config.yaml
d_model: 224
n_kv_head: 7
qk_norm: false
parallel_block: false
init_std_qkv: 0.024
grad_clip: 2.0
warmup_steps: 229
batch_tokens: 262144
MLP neurons of a small language model. Each row is named by its layer, matrix (down: output weights) and neuron, and shows model dimensions 80-143. Each number is 128 + 32 x the weight over its row's rms, rounded and kept within 0 to 255.
After each neuron's rows, "fires before" lists the tokens most often just after its 100 highest values on Wikipedia text that the model never trained on.

L8.down398 [118  95 120 137 105 121 173 153 105 119  91 131  75 146 204 133 132  53 130 105 205 168 138  93 133 109 143 171 149 161 135  90 132  47 146 104 125 144 133 147 158 176 117 101  37 166 159 188 145 141 145 121 118 151 101  68 129 102  90 162 154  83  82 148]
fires before: "=", "|", "The", "In", "-"

L4.down195 [117 154  67  63 135  83  84 115 136  66 162 151 111 127 117  97 136  95 101 138 141 123  95 117 114 114 175 187 122 197 152 144 118 118 197 181  82 116 136  71 168 129 147 112 158 148 114  98 121  60 152 179 112 136  93 120  98 125 141  94 162 128 178 124]
fires before: " |", "\n", ".", " (", "\n\n", ":"

L10.down675 [133  71  54 117 191 143 157 156 158 100 171 167 211 169 128 146  90 145 110 142  88 108 116  90  73 120 176 112 154  96 131 127 133 131 166  84 138 160 102 107 173 156 168 156 146 113 145 171 133 120 163  73 179 112 114 105 133 162 142 127 157  93  68 137]
fires before: ":", " |", ".", " 1"

L8.down165 [ 87 146 115 150 122 158 140 137 124 165 175 118 141 128 144 159 126 121 139 127 136 125 123 136 141 146 147 147 119 107 140 196 101  94 128  93 132 108 103  78 144 133  40 134   3 131 128 142 134 151 141 196 105 123 137 167 136 114 114 136 148  63 152 135]
fires before: "|", "-", "The", "="

L2.down357 [152  40 121 156 148 161 130 132 141  98 179 110  53 135 164 139 134  93 161 147 145 201 171 103 192  84 136 154  98 112 154 109 127 144  96 134  80 106 112 136  99 132 166 125 119 169 192 185 163 124 134 116 101 113  78 179 140 173 103 170 125 103 126 105]
fires before: "-", "|", "1", "La"

L4.down301 [165 126 106 101 124 128 142 181 190  95 169 147 202 158  64 117 131 101 133 145  87 108 147  96 210 121 164 157 124 148 111  88 144 125  92 118 212 129 116 122 172  98 141 133 162  70 130 140 208 105  98  94 146  61 108  90 101 212 175  82  99 110 122 165]
fires before: "|", " |"

L3.down29 [192  12 166 145  67 104 157 140 118 126 106 123 122 108 124 164  98 127 160 113 130 166 116 168 120 125  82 142 129 114 116 135 138 138  95 126 104 179 121 188 119 109 152  98 133 124 102 168 110 141  85 166 160 120  88 213 163 108  91 180 142  95 117 178]
fires before: "-", "|"

L7.down885 [ 87 175 144 120 124 129 168 152 160 136 174 108 135 162 147 131  93 110 149 152 121 131 105 177 149 154 179 185  89  87 133 198 138 103 124  97 118 150 118 115 168  93 101 174  44 123 114 133  91 156 135 159 125 119 128 157 164  93 181  94 154  88 136  65]
fires before: "|", "-", "The", "="

L8.down36 [149 179  66 111  61 165 104 126  70 112 177 158 122  81 127 135 168  72 191 149  92 130 111  92 197 122 140 128  94 160 145 168 102 124 121 146 115 190 149 109  70  85  41 122  99 127  87 107 144 104 133 138  92 128 102  81 106  87 119 139 177  76 181 116]
fires before: "=", "The", "In", " the", " a"

L8.down139 [110 120 118 121 143 132 120 109 154 120 156  98 136 159 128 100 116 100 119 131 198 132 160 145 184 133 111 111 139  91 116 158  98 118 114 117 171 143 129 104 139 115  19 136  25  99 136 126 116 186 106 135 106 122 106 149 129 108 111  81 119  76  92 101]
fires before: "|", "-", "=", "The", "In"

L8.down160 [ 78 109  45 116 177 109 131 116 131 110 165  91 156 132 117 185 115  95 126  88 220 164 148 148 185  83  88 145 114 121 152 212 119  82 172 132 135  93 135 155 114 143   0 131  26 123 129 161 124 140 143 162 109 108 140 132 175 115 140 129 144  90 114 137]
fires before: "|", "-", "The", "="

L3.down129 [146 107 216 141 161 111  85 144 172 134  77 125 184  68 110 138  97 143 140 133 103  88 147 145 146  94  82 135 121 119 117 225 127 164 163 146 158 116 156 110 150 152 148 135  98 134 143 181 144 101  83 154 116 179 104 158 115 125 137 125 179 118 114 159]
fires before: "=", "\n\n"

L10.down556 [119 137  99 134 123  96 172 140 131 131 165 158 157 135  88 151  92 136  74 122  64  88 117 122 149 170 131 161 187 145 102 153 101 132 129  75  87 126 102 100 205 141 109 115 199 142  94 157 176 142  78 133  99 114 109 114 121 178 150 210 115  78  85 202]
fires before: " |", "\n", ";"

L5.down51 [ 92 108 140 145 161 214  91 144 126 144 143 135  76 160 113 102 176 134 133 151 159 127  68  95 139 173 138 130  95 165 137 115 157 128 113 102 183 145 186 108 105  99 112 137  45 178 206 121 109 145 116 134 162 151 104 150 146  69 105 113  86 150  95  91]
fires before: " |", "%", ";"

L2.down34 [144  83  92 146 135 132 101  92  61 129 121 135 115  93 135 146 122 171 145 212 138 152 115 116 156 148 114  97  97  91 113 135  91 177 180  62  85  99  38 171  73  75 127 142 137 147 180 168 123 148 102 158 102 131 106 255 135 153 148 141 142 141 121 105]
fires before: "\n", "-", "|", "  "

L7.down692 [121  87 141 133  67 117 100  87 106 142 138 160 167 128 135 123 167 114 126 206  93  69 125  92 170 112 126 112 185 134  96 146 153 121 125  96 151 128 146 118 127 114 139 107 144 154  90 104 141 211 112 140 113 133 168  81  78 143 130 117  90  93 124 177]
fires before: "\n", " |", " 0", "U", " Goals", "|"

L2.down313 [130  70 172 103 213 133 120 106 141 127 146 145 119 139 142 106 121 142 119  91  93  54  99 110 147  84 160 118 150 168 117 149 147  79 125 121 175  93  89 132 154 104 127  84 151 190  69 145 152 109 108 153 115 186 109 183 141 144 165 106 142  49 143 168]
fires before: "=", "\n", "\n\n"

L4.down564 [127 113 104 143 167 127 134 137 130 133 172 175 154 157 120 137 132 105  94  93 130 104 116 127 185 141 116 146 116 146 126  98  91  90 103 172 121 122 155 125 114 108 180 101 147  78 129 144 143 121 180 131 127  87 137 120 131 126  66 107 100  92 173 108]
fires before: " |", "-"

L4.down714 [144 165 139 159  90 114 111 122 117 140 136 111 152 145 143 101 123 175 135 125 111 108 110 100 164 170  93 122 107 105  71 148 152 209  55  85 150 136  94 102 148 100 149 120 124 130 103 184 131 111  99 151 131 102 130 156 102 137 152 151 136 111 144 115]
fires before: " |", " 0", "\n"

L4.down561 [165 179 149 120 138  78 124  90 146 165  96 182 141 110 130  96  93 118 130 180 137  79 127 124 148 152  97  86 157 100 122 138 120 158 113  25 125 130 129 138 161 177 110 167  53 153  96  96  94 214 137 101 125 170 130 152 143 157 100 139 142 147 109 150]
fires before: " |", "7", "%", ";", "6"

L8.down878 [114 108  88 122 132 146 119 131 118  80 139  40 109 136 143 122 129  51 114 111 173 126 111 104 109 115 123 134 116 126 140 223 139  84 176 129 129 104 144 118 188 143  45 134  98 137 104 132 105 148 140 118 131  88 134 118 121  78 135 142 123 132 117 118]
fires before: "|", "-", "=", "The"

L5.down755 [148 111 166 159  83 141 135 127 175  97 120  86 166 115 125 127 106 187 129 169 139  68 110  87 157 197  95 147 131 129  92 148 236 130  33 106 110 161 148 119 119 118 157 113 119 122  98 114  97 121 133 124 181  86 168  59  95 125 142  85  92 125 164 134]
fires before: " |", ",", ".", " (", ";", ")"

L8.down856 [110 135  85  86 130 103 134 137 108  71 166  61 111 130 145 159 129  56 147 136 167 125 163 130 129 118 155 167 135 129 101 196 191  83 121 187 181  69 127 163 147 106 109 118  91 111 117  87 134 125 136 160 119 115 201 127 146 136 165 112 119 126 103 125]
fires before: "=", "The", "-", "In"

L8.down511 [118 137 130 127 126 106 151 191 120 130 120 118 146  63 156 117  87 103 121 108  81 125 128 146 140 121 152 159 123 132 142 187  86 166  79 128 110 128  99 171 158 105 152 138  81  90 141 199 143 150  72 141 171 131 128  98 147 155 144 108 147 131 121  92]
fires before: "|", "-", "=", "The"

L8.down21 [ 74 189  75 102 146 127 121 132  91 124 185 109 116 130 106 116  70  78 100 112 147 152 151 129 113 115 155 170  78 126  99 203 145 112 143 138 127 155 123 198  89 117  98 103  87  89 127 153 117 107  88  99 116 144 126  99 161 108 156 107 109  98 110 128]
fires before: "|", "-"

L8.down48 [181 104 156 114 144 159 127 102 147 121  78  77  84 145 140  75 125 126 162 189 132  93 163 117 208 160 159  73 177 114  98  72 201 133 112 144 157 124 168 112 187 144 157 131 179 130 114  39  78  65 139 150 155 123 129 161 114 102  98 141 161 126 135 138]
fires before: ".", " |", "°", "\n", "-"

L8.down766 [120 110 114 155 128 149 154 160 130 129 130 112 125 150 122 126 154  72 170 108 186 118 171  77  64 145 111 134 117 163 147 152 119  80  79 213 126 121 110 196 153 139   8 132 137 134 135 155 108 137 158 134 129 111 154 152 145  99 141  87 135  52 114 189]
fires before: "|", "-", "The", "="

L11.down281 [132  97  87  62 164 181 153 142 141 138 112 134 106 118 144  61 152 104 126  93 168 170 109 171 109  66 139 143 130 191 107 127  99 144 202  92 110  74 110 121 138  93 153 165 103 145  74 130 155 111 169 126 127 168  98 112 106  55 144 155 114  89 143 155]
fires before: " |", "\n\n", " 0", " 1", " He"

L6.down103 [143 103 113 138  72 133  64 125  95 135 160  85 190 146 132  77 147 127  59 193 145 130 108 107 187 141 122  69 172 115 129 125 172 167  97 127 116 174 101  99 169 122 104 118 102 129  62  94 153 113 125 154 162  64 162  74 128 180 106 125 125 166 143 119]
fires before: "\n", " |", "37", "0", "\n\n"

L2.down385 [151 156 142 148 138 157  94 119 119  85 116 103 109 120 150 136  95 137 186  65 119 119 148  78 146 144 123 154 134 167 108 127 158 156 158 132  94 117  94 104 157 126 123 165  93 159  75  52 201  97 104 142 135 155 109 127  83  96 137 169 170 154 138 212]
fires before: "=", "\n", "\n\n"

L8.down446 [138 126 113 142 149  88 135 144 122 152 135 108 149 162  69 143 151  48 111 141 183 107 150 141 132 140 105 121 128 111 113 191  97 127 131 110  81 150 137 120 127  91  75 156  44 151 148 138 103 153 130 150 126  83 130  98 138 117 120  98 149  84 143 192]
fires before: "|", "-", "The", "="

L7.down94 [118 197 140 147 116 139 131 177 135 146 207 145 145 140 147 135 113  94 154 122 158 156 121 128 107 147 168 140  46 123 126 233 155  76 131 112 123 144  78 114 119 101  54 122  82 140 160 145 134 162 170 170  97 108  88 146 123 126 152 124 128 118 140 125]
fires before: "|", "-", "The", "="

L6.down595 [112 139 166 188 169 133 110  71  62 135  84 123 126  67 111 116 138 114 121 148  68 117 166 137 115 101 120 114 144 120  81 141 105 118 143 111  94 118 126 126 156 148 121 164 150 127  95 132 130 149 114 136 113 166  80  94  46 107 101 123 134 143  86 183]
fires before: "="

L6.down18 [141 172 130 166 142 145 109 145 128  97 128 137  98  72  80 142 134  53 112 138 124 170 134 153 204 128 154  53 136 137 168 152  60 137 107 116 140  90 176 190 190 110 166 180 163 106 113  75 153 152 146  94 189 145 121 135 116 109 140  80  70 128 135 165]
fires before: "|"

L8.down486 [ 98 161 105 104 120 153 149 136 132 157  95 129 178 141 153 132 140 113  89 158 160 146 161  73 162 163 116  55 144  49 125  96 145 132 150 185 127 162 107 145 166 119  36  80  80 167 133  98 130 167 182 132 131  84 179 134  95  99 109 139 118  82 116 123]
fires before: "|", "-", "=", "The"

L8.down836 [ 90 101 123 148  99 102  85 135  87 197 142 104 113 126 177 174 114  65 145 137 174 135  99 136 182 112 164 134 135 130 139 206 104 127 120 139 103  56 137 193 125 153 131 130  76 204 115 137  51 156 151 125 137 101 136 120 135 117 110 151 159  97 115 131]
fires before: "|", "=", "-", "The", "In"

L8.down828 [133 107 114 138 155 171  95 142  89 138 134  46  99 136 151 145  86  65 157 105 152 148 144 122  94 137 137  85  95 114 145 115 177 102 108 205 206 125 104 160 129 158  35 106  97 107  81 132 134 131  96  94  90 131 152 162 131 163 132 134 112 176 145  89]
fires before: "=", "The", "|", "In", "-"

L5.down522 [177  84 112  88  88  89 135 121 143 119  97 132 120 110 133 103 190 108 120 192 174 132 104 147  94  83 124 142 151 188 122  94 182  87 165  75 180 160 114 156 139 128 144 157 177  49  89 127 198 111 173  64 116 158 108 125 112 113 101 152 120  61 155 165]
fires before: " |", ".", ",", "%", "0"

L4.down175 [165 144 150  97 157 151 142 129 114 169 130 163 128 168 162 134 109 165 153 162 147 126 156 136 208 123 135 107 169 159 160 153 140  92  73 106 160 141 137 182 135 161 164 140  89  88 119  95 144 110 172  87 112 195 131 188  96  75 159 167  88 116 143 107]
fires before: "|", "-"

L3.down368 [ 91 130 155 128 158 148 123 154 147 151 137 121 198 117 181 129  98 151 138  75 114 114 115  84 146 123 104 145 118 137 119 198 144 145  79 126 159 125  98  87 150 131 128 108  80  99 133 102  97 144 131 164 143 149 161 140 127 148 191 116 162  74 144 155]
fires before: "\n", "=", "\n\n"

L8.down604 [112 118 104 140  79 110  85 114 105 149  97 127 117 146 143 161 117  73 118  97 148 133 130 130 164 100 123 126 141 143 146 196 101 102 105  94 115 122 135 136 152  94  80 123  50 172  89 111 137 137 169 136 150 117 127 112 137  93 111 147 107  76 133 164]
fires before: "|", "=", "The", "-", "In"

L8.down763 [134 157 107  69 117 201 114 145 101  89 149 100 132 133 135 124 131 111 156 172 130 152 128 103 161 144 159 134 110 133 163 179 140 142 115 117 136 128 107 139 137 195  23 123  71 156 118 103 157 141 115  75  86 117 118 117 165  83 177 157  75 173  96 104]
fires before: "|", "-", "The"

L7.down126 [104 195 113 105 124 133 182 138 148 138 165 111 132 131 138 142  80 113 128 130 110 139 157 182  84 132 148 178  79 109 174 189 145  98 158  75 129 115 118 127 173 139  36 196  37 115  89 141 145 125 150 207 142 111 111 127 146 124 171  62 141  88 112  85]
fires before: "|", "-", "=", "The"

L11.down574 [114 147 104 135 190 171 142  95 173 106 139 156 108 140 177 110  88  75 111  92  86  87 132  73 165 106 132 168  62 169 118  75  79 155 110 169 114 168 124 125  81 171 163 113 152 137 109 155 123 128 180  86 112 187 104  98 162 168  80 158 187 116  99 164]
fires before: " |", ";"

L5.down810 [123 148 160 191 126 151  82 114 106 120 153  84 166  84  66 123 146 171  86 165  50 131  89 113 160 211 129  89 134 131  46 116 164 120 124 116 110 157 108  91 164  93  99  91  99 118 110 110 103  80 113 166 181 109 183 158 101 197 132 113 131 176 156 136]
fires before: "\n", "  "

L8.down448 [122  55  69 184 124 164 148 105 138 136 102  80 110 102 135  74 159  91 172 189  87  54 123 124 189 148 106  76 193  56 117 128 222 150 125 128 174 116 138 107 154 180 161 123 136 102  86  84 119 169 103 109 165 110 152 121 109 103 125 104 145 144 116 111]
fires before: " |", ".", "–", "2"

L4.down506 [141 153 136  92 105 112 173 156 166  84 113 163 185 200 161 125 162 101  46 151 104 103 177 151 133 144 137  77 135 139 107  98 159 111 121 117 165 161 174  85  96 150 119 124 132 125 165 156 170 152 140 125 185 183 117  97 149 168 174 120 138 129 161  82]
fires before: "|", "\n", ":", "mar"

L8.down474 [103 167 136 168 121 119 128 161 106 136 192 101 137 156 113 109 111  86 115  96 182 149 140 171 110 161 125 156  87 121 131 228 146 130 110  80 118 139  86 138 102 107  37 118   2 135 144 152 132 146 144 128 131 140 107 151 164 146 168 107 115 122 157 141]
fires before: "|", "-", "The"

L4.down303 [ 98 161  94  90 151 121  61 132 144 135  93 131 167  76 147 148 182  94 134 119 133 124  73 120  37  79 125 158 172 113 124 113 107 131 135 201 199 123 128 124 152 109 134 131 172  78 122 143 149 103 131 171 117 137 126 141 168 110 127  97 147 139 156 165]
fires before: "-", "|", " |", "\n"

L10.down92 [123 169 197 109 171 150 104 179 141  63 143 144 119 156 167 103 145 129  77 115 190 115  94  80 105 134  99 146 169 153  74 149 156 120  98 126  60 155  97 109 202 136  70 124 158 129  67 107 159  72 152 169 177  93  96 103  75 151 168 159 101 158 158 113]
fires before: "|", " |", ":", "\n"

L8.down717 [ 82 152 142 113 112 124 132 113 128 123 194 138 141 136 160 151 122 105 157 100 213 115 116 129 131 125 168 138  99 121 124 216 134 143 114  96 114 148  91 134 149 124  21 113  12 153 159 145 145 131 148 107 113  92 144 145 141 105 155 133 126 102 130 157]
fires before: "|", "-", "The", "="

L6.down375 [122 122 170 141 136 144  85 118 143 124  82 183 137 135 105 122  77 118 134 105 125 140 124 157 152 137 161 109 142 176 145  78  93 104 137 149 115 162 174 112 121  79 119 142 109 162 107  81 146  80 115 166 141 133 130  94 183 123 146 110  86 145  79 151]
fires before: "|", ":"

L8.down757 [113 125  85 128 143 164 117 104 169 128 133 127 120 132 114  67 132 129 119 156 148 133  88 132 131 182 121 128 112 105 138 152 111  70 143 104 136 145 173 100 166 153  29  97  58 111 150 147 109 163 135 123 128  97 178 142 109 101 148 138 114  79  93 162]
fires before: "|", "-", "The", "="

L3.down202 [105 134 132 114 157 135 118 106 110 132  77 146 157  73 149 135 194 188  84 116 121 121 120  99 138  99 158 125 110 135 132 138 139 129 199 171  64 153 134 179 151 105 142 146 204 160  82 110 124  71 125 182 148 148 130 187 120 105 103  97 130 119 130  97]
fires before: "=", "\n", "\n\n"

L3.down850 [109 121 155 177 142 132  83 130 117 153 147  94  80 104 106 167 115 121 173  87  75 103 168 124 113 106 131 143 130  80 108 165 155 127 120 138 152 123  86 116 124 125 128 117 131 125  65 115  92 135  74 146 149 144 145 128 133 182 172 147 123 139 117 201]
fires before: "=", "\n\n", "\n"

L2.down879 [146  95 116 114  93 157  94 139 140 156 123 163 158  96  75 138 108 159  99 121 132  97 126 126 183 127  83 129 133 136 146 121  78 119 116  92 181 107 134 156  68 169 138  87 102 192 144 160 133 114 141 151 130 160 105 252 150  96 111 126 117 139 171 165]
fires before: "="

L7.down407 [103 149 158 137 114 158 158 173 134 181 186 108 182 129 113 120  88 115 135 140 130 131 145 174 123 142 138 172  75 111  86 213 113 128  97 100 100 136  95 117 149 111  95 144  46 111 101 147 128 155 119 138 134 126 116 114 150 121 177 112 127  85 113 139]
fires before: "|", "-", "The", "="

L8.down124 [138 172 141 127 129  99 153 151 162  84 144 118 141 137 133 128 129  74  72 149 167 158 157  70 109 171 116 158  95 111 144 173 141 133  64 175 131 146 133 161 157 154 100 158  90 167  89 112  77 126 171 133 160  81 198 155 137 116 109 138 134  92 152 116]
fires before: "|", "-"

L7.down516 [147 104 140 144 173 105 158 104 178 121 111 132 112 143 112  69 141  91 136 116 138 148 155 178 177  96 121 162 168 126  94  86 142 153  97 152 135 164 150 124 191 133 146  55  80 132 109 126  80 144 124 141 169 164 122 161 114 171 146  94 111 143  65 121]
fires before: "|", "\n", " |"

L8.down350 [145 112 127 169 117 141 148 183 123 129 100 123 154 142 118 101 106  90 165 152 136 151 122 142 128 130 119 167  91 121 103 223 103 139  95 102 108 147 127 113 149 120  69 106  38 136 124 150 153 152 158 148 163 103 111  97 153 130 135 134 132  59 128 146]
fires before: "|", "-", "The"

L2.down806 [188  28  76  98 137 151  86  97 103 142  84 146 166  87  94 188 156 171 195 133 131 130 112 109 149 119  60 137 141  93 113  95 140 139 135 165 127 134  53 172 116 143 142  44 165 149 160 151 151 152 106 111 156 113 114 221 168 106 112 136 117 111 121 148]
fires before: "-", "|"

L7.down40 [205 126 136 135  82 115 115 132  87 120 135 148 136 164 159  99 156 117 180 183 128  95 107  90 200 164 171 143 177 149 159 118 171 125 111 124 197 140 132 159 133 146 150 116 148 123  90  81 153 174  95 105 204 108 137 121 120 118  90 144 109  60 121  66]
fires before: " |", ";", "\n", ".", "%"

L2.down821 [133  65 177 126 116 103 122  91 122 102 143 126 129  99 145 140 171 138 148 126 129 104 105 130 173  97 111  94 106 219  95 117 100 132  62 109 135 130 108 130  62  86 143 133 140 125 146 191 144 148 151  34 135  92 147  77 133  89  89 173 139 121 179 164]
fires before: "–", " |", ",", ".", ":"

L6.down169 [ 71 143 124 149 140 145 133 183 131 153 164  76 149 125 149 153  89 108 175 120 154 108  95 130 113 188 147 185  54  79 126 208 139 102 107 115 107 121 114 110 167 122  75 149  53 144 104 133  95 167 134 187 150 115  94 145 134 132 175 124 147 109 123  94]
fires before: "|", "-"

L6.down664 [142  99 145 158 142  88 145 123 141 180 140 176 122 114 125 139 147 162 108 136  98 146 167 143 177  33 130 146 122 161 157 110 114  74 137 160 124 125  71 176 159 123 176 103 169 121 150 145 211 164 141 103 141  81 162  91 141 149 126 147 154 103  92 208]
fires before: "|", " |", " %", " Votes"

L8.down29 [124 200 185 121  97 158  94 130 120 137 146 168 138  81 163 148 137 102 161  97 153 122 162 138 135 140  87 129  95  55 174 166 114 147 112 113 159 209 106 149 163 100  32 125 118 118  59 123 105 146 151 128 121  95  94 108 131 149 135  91 116 112 129 136]
fires before: "|", "=", "The", "In"

L6.down597 [ 60 161 104 154 134 153 146 177 126 181 171 133 147 146 123 126  63  99 155 139 157 106 126 149 105 190 111 208  81  73 128 196 105 128  92 124 133 114  83 142 164 144  75 120  46 108 109 133 107 163 134 154 130 105 102 176 152 130 173 114 134 133 104  98]
fires before: "|", "-"

L8.down594 [133 124 111 139 131  97  77 128 118 137 130 105 146 135 113 154 135  66 101  96 175 181 125 138 156 123  91 118 124 109 111 159 103 149  75 109  67 147 112  93 191 141  74 157  85 149 167 122 156 130 164 140 125 116  57 138 120 113 130 102 123 157 132 161]
fires before: "|", "-", "The"

L8.down256 [123 138 133 123 133  86 116 165 126 105 164 122 134 103 172 138  80 116 108 123 188 142 123 178 177 136 169 221  95 122 118 209 156 119  99  95 111 121  52 168 173 152  88  95  15 131 143 129 116 175 116 122 131  97  88 114 125 164 148 106 142 103 133 120]
fires before: "|", "-"

L11.down172 [144 134 118 137 139 124 116  81 108 108  45 162 209 107  66 155 108 175  68 105 103 141 145 148 169 116 162 114  83  77 159  62 132 121 134 186 160 164 120  94  99 110 184 112 166  87 105  92 133 106 131 124 181  90 159 134 113 144 104 142 128 103 128  77]
fires before: " |", ";", " Goals", "\n", " Apps"

L8.down625 [112 165 107 135 142 129 119 167 154 121 155 105 155  89 140 112  97  92 151 140 168 112 123 145 119 168 134 173 107 129 123 246 121 130  82 112 103 141 112 138 142 119  38 131  29 107  74 133 131 163 149 116 120 125 119 155 145 133 166 103 164  97 143  91]
fires before: "|", "-", "The"

L8.down163 [109 133 128 119 145 117 104 144 161 145 123 122 149 120 139 159 150  89 148 157 193 111  70  97 103 152 104 166 126 107 118 212  91 122 122 116 122 121 108 150 173 150   0 159  54 136 107 115 159 127 144 132 129 136 150 118 146  74 126 141 140  82 122 112]
fires before: "|", "-", "The", "="

L2.down46 [121  50  94  63 105 159  70 104 120  93 171 139 198 135 107 199 139 129 123 143 183 151 184 142 180 123 161 124 114 162 148 101  57 127 120 118 122 147 109 148 140 125 181 170 141 102 204 165 158 132  88  94 148 100  96 150 121 119  92 118  89  85 101 119]
fires before: "-", "|", "\n"

L3.down858 [ 92  96 167 136 179 153 133 103  57 117 202  78  88 153  85 161 159 138 179 138  58 170 149 107 154 103 135 156 142 157 130 102  96 142 153  99  87 149 144 159 138 141 124 114 180 133 149 143 200 108 171 187 115 106  77 145 103 106 135 107 116  76 169 154]
fires before: "=", "\n\n"

L4.down257 [111  82  62 110 175 124  77 105 170 127 128 147 121 132 172 154 127 149 110 163 120 118 113  81 125 107  82 144 115 152 140 108 134  61 130  89 149 140 149 161 113 150 137 103 164 107 166 147 174 185 201 137 130 138 110 153 149 132  50 110 159 151 115 145]
fires before: " |", " 0", " 1", " —"

L8.down171 [121 152 113 104 203  99 146  95 118 107 165 150  97 166 158 124 121 101 143 118 151 147 189 115 134  67 171 143 114 174 151 130  88  69 190 157 154 175 166 129 126 155   7 157 123  88 115  92 151 125 145  99 113 151 121  73 162 101 182 126 132 148 101 117]
fires before: " was", " is", " would", " became"

L11.down712 [ 61 166  98  89  76 107 161 191 166 111 116 143 125 142 145 133 148 179 111 119 200 107 158  65 166 107 111 109 136 143 135 101 107 154 152 143 146 140  91  67 198 122  71 112 142 116  96  64 201  74 141 107  90 104 138 115 120 139 157  76 165 132 204 135]
fires before: " |", " of", "s", ":"

L8.down807 [ 81  88 158 125  95 152  58 141 136 123 107 146 159  66  93 121 167  87 112 169 154 145 111 136 123 171 123 137 108 136  70 141  89 129  98  79  74 159  72 143 117 122   7 111  86 136 122 178 146  89 128 125 140 152 192  90  85 127 141 138  66 155  62 153]
fires before: "|", "-", "ol", "'"

L2.down232 [135  84  81 135 153 144  95 135 111 111 159 177 120 114 153 170  97 148 168 183 107 144 141 144 167 104  81 107 103 110 132 120 158 164 106 146 116 152  74 127  87 179  65 150 114 158 173 197 137 124  79 166 143 117  99 197 198 119 115 187 158 116  95  73]
fires before: "-", "|", "}", "\n", "A"

L8.down888 [119 115 122  73 141 127 136 113 162 108 137 130  71 133 122 112 220 116  68 125 109 132 137 118 165 148 135 101 144 142 103  85 184 165 107  67 179 165 171 127 176 180 123 183 116 132 106 129 131 132 139 130 171 128 120 164 146 153 117 143 130 152 104 146]
fires before: " |", "  ", "|", "%", "\n"